{
  "num_hidden_layers": 14,
  "hidden_size": 256,
  "intermediate_size": 704,
  "norm": "rmsnorm",
  "rope_theta": 10000.0,
  "attn_scale": 0.177,
  "beta2": 0.99,
  "lr_head": 0.0127,
  "batch_tokens": 131072,
  "doc_mask": true,
  "train_tokens": 547700000
}
MLP neurons of a small language model. Each row is named by its layer, matrix (gate and up: input weights) and neuron, and shows model dimensions 16-207. Each number is 500 + 25 x the weight over its row's rms, rounded and kept within 0 to 999. Numbers have three digits each. A neuron's up and down rows have the sign that makes its largest values positive.
After each neuron's rows, "fires on" lists the tokens most often at its 100 highest values on Wikipedia text that the model never trained on. A number after a token or word is its count.

L5.gate56:475484536525521491487424513506500482487518517499473510504497532481491503487516520539454510510473537552515540482462470529504582474495551530521475466490478499488512513496444464490472500479452493520504459500473493481533521479488495556510477480503470479513548519508518507504465490525533506497496500492500498498517497502496478504515507505487531504539492519517476514483497484492511484476464499522530492533472508494496512525461514500526506502536484498482554477501501477483508466463513461486470487511533544509473487552489517521495485504443530453514488484544525499476523515494487547509
L5.up56:452499455516514463501429517505474461500537486510493484481493497453473485541498503495539507524510518496503459512522500512528543493490554493509485478518480506514511488471506463497483505509487445493453487562486494479497520514473498487558456451500477509509490507517456506497507458509475496497486482449522504468516506493525515515512508498528512460523506486450479467513456495521526520464478498505511476500487491473529517490517469501488472530536467512509514506477448513492552497489504528516463496527463504507439510506488490497520517525462521511470521484447494495492476513514488435436
fires on: "h" 15, "old" 12, "um" 11, "is" 7, "ul" 6, "le" 5

L6.gate190:495502526446493481507540536488464523506514451522476534511477500545470487522471499531497475458499492528509503524487502509519515521512458533548493542502514483503498485512527482490522493526503475537516518521553507515539526468507480508490507558514516491537463514502497504505463527496475513516519549502493478541485500503528516455524544485489519475495516522481522485473456496451469500472494539505477500536485493482507493507476478510498485521479514476518565488478497537467435556533529521492499463512480519522484508519493496499530483497437496502459509477508446523502501525527510512497
L6.up190:533488498508485471540480486496434512535465539507513498537530484515521519522486537530519486514485485501487499540516502542489488525516518462457495518555553491508477497493522529491473529516477488497501488495509509499489495535522508466496509487497492496547491496465491513502511533504477501530546553461460502489501490460524520483498510508521496486532460492529482454449436533523493510526528516493499465491488525516532521516510485517462519515476466529482533474466500493500564550504494489499499542515517484528510492528523524472488521493496517425492495492491454466513555487485504493526
fires on: "it" 15, "inal" 14, "and" 12, "ore" 11, "ing" 7, "ed" 6

L5.gate483:532512466495490541542475479441491497509469485495486497564483514476513483508486450529490518492514511495515482512480535527501519499513485470515489504465487490487501470485510539514504478512498497493503454506488500487516464520497462425447509510519508480499504500480454523450481448521490475552504522464495518527482509485517520520561477497512508521486492483500521507498512516461496489498514500468476501564485488569526481555472521500483513466533517459483446496518526495463514490554519509468529484516547509497514515500555514459459490479524544493485489513491499499490476514460526487453
L5.up483:515514515498485534525499521512524555494529479504507521480529500509489495528505510488535493442516489483529467502454470500486519503485509491470501495464497481529481499505536506497505493494524490505525454537471475496500521471473490488514508467520500491486482517506432489499500495474489522519499490459508490482485470492495534514562501541466524512464494493491505509493505486530488483535515523469555503438537496479495473495462484462504516493485457497448479503482554543492482518469463523499515501462493474480513527475508491531536560512508512510512501510531486495481423449508504500506
fires on: "ist" 18, "ine" 18, "ide" 11, "form" 7, "ost" 7

L5.gate674:548494498455477458488521541464508551506514492469481528548497497532532510553470487454487438509468507530511500487497517563510487504488541504479503467461469479484494480480509538481505521533481515495484470496468537511537496542540515513491504508514509493499542501474520460507526459481506500523503521488484468487495511496509512475498491498487478431492514490464536485523529523519519520522494479489514490504533490498515509493461499503459484524493524465464535490506523505490490499511547489532516429506541529460521516504536511500484518542479479506473521529556476503504421505501522497515
L5.up674:488486551489488490509548499470513482464555520523498496500552515522505532522509470488511439533490510485499505501511515515540473501537498504491513488526506520479467493450497483484502507464518509498495460482548497534483435553510490517496492510456539517514490493546501482501554522500482519501504554465502515523494506468475490495479523509505510498540470519458514464494506491522456497491505531499471493495499526473471466493542496511472477524473501510497507541476480521486470473501496499472529558517522497491510510522494501435468502519488539472488525498516503544546510489485499483519
fires on: "u" 24, "i" 21, "unn" 8, "ro" 8, "ay" 7, "o" 6

L11.gate698:488476524503507518507480492533479522479519519475471474507492534510510481538532517498471487525530542524510484493501515504528511439555472541516477499497514473462498482515474478530530527482502515517478512482515527505535513535497469533511492515480464512533547510505477485489511485510465485522496471498543468479502512493488488506519492455485491508481497505453490486492501509484478497507494495505490544514514490555527502517518513499499479516521460465484476482488486484470511458477556509515509456531463484506482533518526464500526488521516498443507448504491498503497515495449544464427
L11.up698:488480522522492530522568483499455566510528507482523490474499533504495500466501505488479468501540482466517518497490529508514534489536500511477510511523499530495474487476469525498530546488523501518491529478453525520505430518532452477508509506494514528500494487473502481481492504480516503538448497480504489464527497464500472481529497474496525515498472467550503503508475504494505506490451511511488529465505467512479472472539515503499482505516494481412534487455530469507492509497483543478492524478499473441492528544536503504526514502516465499544462533523511473474497485504529467482
fires on: " comm" 22, "m" 9, "ic" 8, " Comm" 8, "in" 6

L10.gate563:502494513446540524488517495547510474500510469537490516449517526492501522483524498517506486503552494472502494455497506503462449510512481507546493570509504490488479498516510519479496510501500528474514504476499526516503503495481496479463550513459528503532508498548481531496466500472451478450491496484504492515478493554486520481489517493504492466494482496499521491509438508535480553512484524494504536474529461470491513524499533506435502561500478490511539509478488500461512500539486511517441473526511473471513443517472514515510483507481458483476481504511519522554506512491456449469
L10.up563:536487503496488497529515488485462514450503514526497488503513496489527535481539518502493459510518501479498515492561444543482506500492470489493492505498523463484506521500525528499502520480528491499476536510505517490486528501513481486458578520515512552523494463481511517486470520513479487496498508509488488544489494481504514489478498502486492481563547499517538505494519523500481502532495574486468526510524453509512498515407499533515497528470500491472466493453515491512452531511496546515474509485470479521502496472483502501466495494463484482460502511448519481494492523445495515461
fires on: "ed" 38, "et" 11, "e" 9, "ing" 8, " met" 6, "ac" 5

L9.gate368:494509546506526528526475515472520452517484463523495459525483501489504476512486472514482506482494503509494446510517499563489551499510461531499497486550487539562482465514487497518461480482467503500485520486512538512442508517530503497544500478496465508523498515468505519529526495512516495538505479488551495525488492523493526515452470513469537482554486519491417492476490510521482531514523514472512548557513497479508523486494477489451558484508495507484481526551545501491535532504553485529477517513483479493467520492493486524485477514502507511527496501486515456491492485488487487497
L9.up368:519483482473483466537518538507493484492495554522472526505483519488519562515492484539552471467485516495476497519467485495489544533482531533487520461516491506507503515503498484464504500490525530515498524536456498569483520474482485490561552493506500464519504531503456459444477531515521483431548484472528506493477532506494501484492483451498538512471450480493500484495516476464498531508524508472505475482490519509540501481482461474528498509490462527488510517526508495493460512541519554478503545508488512517495482467545526466514484499507474531517456513483488547531496488523499490518
fires on: "r" 18, "ur" 16, "h" 12, "is" 11, "th" 10

L5.gate401:488471453483490477512459518465471505511502470479479538518473536473493486551479517509510495517474484475508515533509568493537509491439501512510488516514516481511547498452530510542507465510490509513483492486464503518526460515507506495469488469463524514495548513547514534535480486500558478491501485485485497519499487492494490499532538512460532510518502501455505512504507536516527523462513496505509483535508491508481484506488507535438522462508508500494493515529504513472491467505532522503493523527507517490500540544541484491500527491553508495462461500502516505535510502503520484472
L5.up401:520490501481449515478484506520502490502442509488511491463492511522497527500502427469505520524536494536493511509525493465470481525507479469478497519458464512487459493523491529465468474539496490507481495534484497475498519530501465511492520500485528503458472486508490454436555510496477540569453552527504526489505503528469483474509501509522509498500519490483506510508492525465480488500528497451497492511496521492494484508487506491523490495511503480524517537523482496563507492502491477536512484460499439463533558519521502533512473503505455498486529528475502551486518496489496499518
fires on: "el" 23, "ed" 17, "ep" 11, "ail" 9, "P" 6

L6.gate567:478479467452496497542479471519556513509504487513481487527523495484470529463508503468484511518471512519484472431473487548536547529516509469519496486497501467502527517446498475518541464481514552501498491486580488500532462510486506482468499456524557501451505453490495488526487494508477484521507457465494498493504495490478502504496500484482457478445480514495545539507519512481507485476505508512502499521509505522472526503472535489502544499504497440478490488492515496505484522534524475494535474474504476480492462537529514506495474465534497522436465492534479485491529476500508454461
L6.up567:519514457514509532521469476513499521537506499497500467452527517506481515487451512502438513480487514514485439490529529506524510502540512478526488493469514474509477528488507448514490486523488457525473470534489499471579493484517467556469491471515502548490449490469496527492458513469492500529527517464496506465470484491473549495503506516504481494453490510490532452507502459499505504525548489491453505484479490544504516503445500487510468526454496489491478467518488525495527528483460483501500516509516491498510538442480537505520502519465469488506471511466537494502494477488521516512
fires on: "ine" 31, "one" 8, "ide" 8, "ian" 7, "ange" 6, "ome" 5

L6.gate461:474501508512498506503472483504526510472537480512499510459483487471488493485499486519482487498511522495499506525558476498501506462498525543537499481507502529511507538517537513460532454493513564486499496490466517496534485520467445496485459506492480474510485498501476499499514536503559527513518480421509484445527505520540524499480538512504450426491471519499509491473485526486535431474470483511469518521499515483495508485495497495469503460507534525523465468492466545481537500448497523559430515491499487545516475488515515506496480483501473505493489489485485493529514516556532524500
L6.up461:491491488480502527540496500486488529516523475505493503496476524479496523501556473469482478500466497531482501459481535508521523468492504528471515505513507524515510523512437489467475507493487481505497489494469476548498515498492491506504547471495471493447542525502460491504515497477500495494541488510487479467507523509500506523471535533506513483514485499478480475514456539487520481532492464489520524483527493490531493453514508503541434461506536481535513538518498534506494506517564466523486502514483513492563502446495533537526494545465492514492505517474539483500520447532468501459
fires on: "ok" 39, "er" 16, "att" 7, "ing" 7, "le" 7, "on" 5

L10.gate528:496514494493452546467495544435493512583500496495499480516496482503466494491462474466539512495506502498549492496509509486478459510491525540498471531464472454516507495518512543503549479478479476529479443492504489476503527510523473475480513469478502565488526512505467500492519464525535513509479496536454499495503508506498527500528506484490490510525474535501515540472488511499525541492501529502510513528547496513550523488494528519486502495481472483558466527451526518515494470507485492532533465473519521502529484494509510501517488480512491486502515531556559529516493536513495495502
L10.up528:521494514467512521524486468484488453565480497482499538522482547495521523465478471515515469527518492463503531497457511484517493402501523497482496472499488460509499534519486478495484498490533497506496504505491517518494524532540463509509490483467454558521519488484495504513509515511492485502533537528513476536512500520527502518529528484505496468549448481499513502486504455476487481513549494453510520486513543484474455509466549490526472518472503496499498506485454479479469422529520491522512478521506520503468478524497498488530498512500541538492546495505502496520503504454449520541
fires on: "o" 16, "a" 14, ")" 14, "pt" 11, "u" 7, " of" 6

L10.gate52:508470478472495454502483435495473506557497435501523501486450509495518463470517513501467493573493516540505544478502521515553482477471532494497469518479474494463512458527499482527491474511458480516501504485503507510535453512529533493489502496487514480501479503452484506470488518460502475486533504492522503458526529486492501528506476515529534496504547526464504522534472482507507472504465464509504480494491477521496472507476465499502462517487536482523470535501497472460509521488516495457490492532536509551533535500525570491520440506466513527522493536512520489505543486488513478506
L10.up52:499464520498549489541549471477470475501491509511489524497478494493504497462490543469484562501499497505500534550509560489512516472523513512534493532461447496464512493517524457502500491528487487456496520533462486527489505493516460481447512509454506494461499506526492458507484513497509484484508450507531501503503493510483472514465521517531506463481515511486522545512517484475504490487488460527456480490510516491471499506552513506491463504543504507495513514505495480485495493455490509512524583547510519494503544512502507460495480542505500491485472496447506468548496489511450491503
fires on: "ad" 18, "id" 13, "air" 8, "al" 7, "im" 6

L6.gate479:477487535494489481500501507462475505519514531505437523507472524503559488492500573506518480509541502510518517513476533502490490462492471482484512518483473550526542529489506528480448496505515535571502475495498536512518503500523510484480499525510494503492526464495533535518513478560541492526551533489495516492543507497476562537490510518501465510484475533521514510513507496501517444507483506506481513513487439492526535482469512437525509461489468569536458499503498485515541503561504491518507490469520525472519510539513512511488524521485481499514521508515531538515507517505454487529
L6.up479:498490490526459494502487522461469508490509523459511531518496485528483510475498495498553516483511505519472516534494458479550509496511467468490506467501463534520478541522505472532464491512528553488527516513440540528483510520476517497470514529471501479499470455497479501464512498513469500507476484460481484477507486540517544485523503500515520508529521500511503519503498512462514454486490511473493500476487466465525465488501511494471505494484467470532457482520466465485480504506502513455514535469518514514471497508539515495534480472520525465534469483506556520518489500495522531528
fires on: "o" 27, "el" 13, "ter" 10, "t" 10, "at" 7, "y" 6

L10.gate701:497484537492528486558509487430515508535504496486449484492489509516540485508471541517525505510536537558502492512533508547496491483478487490515486507504507493521503495530536470546495552484491467515525495522487496532507517475551514495509501501498512461554521512496521472465474500464531490460525515530486539525512495472483496491514485498516506522473464533486497511497505486549539450473536461473496506499498479561528548463445514501491472530486448493502495531535496468490514532524498548511490474506483528501514495523520484478512517496464465528490486482511518468497516500478500491473
L10.up701:543509496518455470513500492474458457508533509521532464475548473539520533467479500501500492473476481476495472514496479494524550526540449506556537469464507529499508487518452485543465512503504516512494559539467479473503481512515515523496493454509525488497488512537506511434488502494530515534502506477492526511509510501483509489474496507529507506504533483504497522501474525512504505506553528456502488492515479502551473457485535520517535520538443501495502515536471505505549505521509514483525533515492509541481466513508537489471540538561478496531477462481471503519446475495508507526
fires on: "o" 38, "h" 16, " al" 7, "ul" 5, "ud" 5, "el" 5

L9.gate626:495479495536446528459531536489513518515547498497505471510527486496549514541515524473528461509485504511480515493493533507474481504525457517535487539532503518570499488461491529483522507462506491498477511499508492501498488497472477502489485537519530488480513512515474516447502547504476500474473505543502506482482488492518497466495495529479448489468521527474503501551511481522527492454517487522499515506457527479522475449494497458462492481466511497523502500500461516540475516494475525532446458470532499507494503479521466514485485475490505466445502487480498517446490509495468495409
L9.up626:476467509518537516550524438485496540547482479509478452544500518442492521478486505522517485536532507484494509474506530513511480457475547500480493488530463517501483539419505540510463516506475510514503505508511491531530514532482506504515504506525522495486501546513491521472509467508503468534501462533493550481473504489493508498484522538540533503522485501480479466507470537505509520469493494488469494486489488499521458532512524482523480504485549504459493489475506512479488481495514526523476522460523514471496499488484486504432544488460483484538481478483495503466493404477491496494
fires on: "er" 45, "ing" 19, "ro" 5, "aking" 4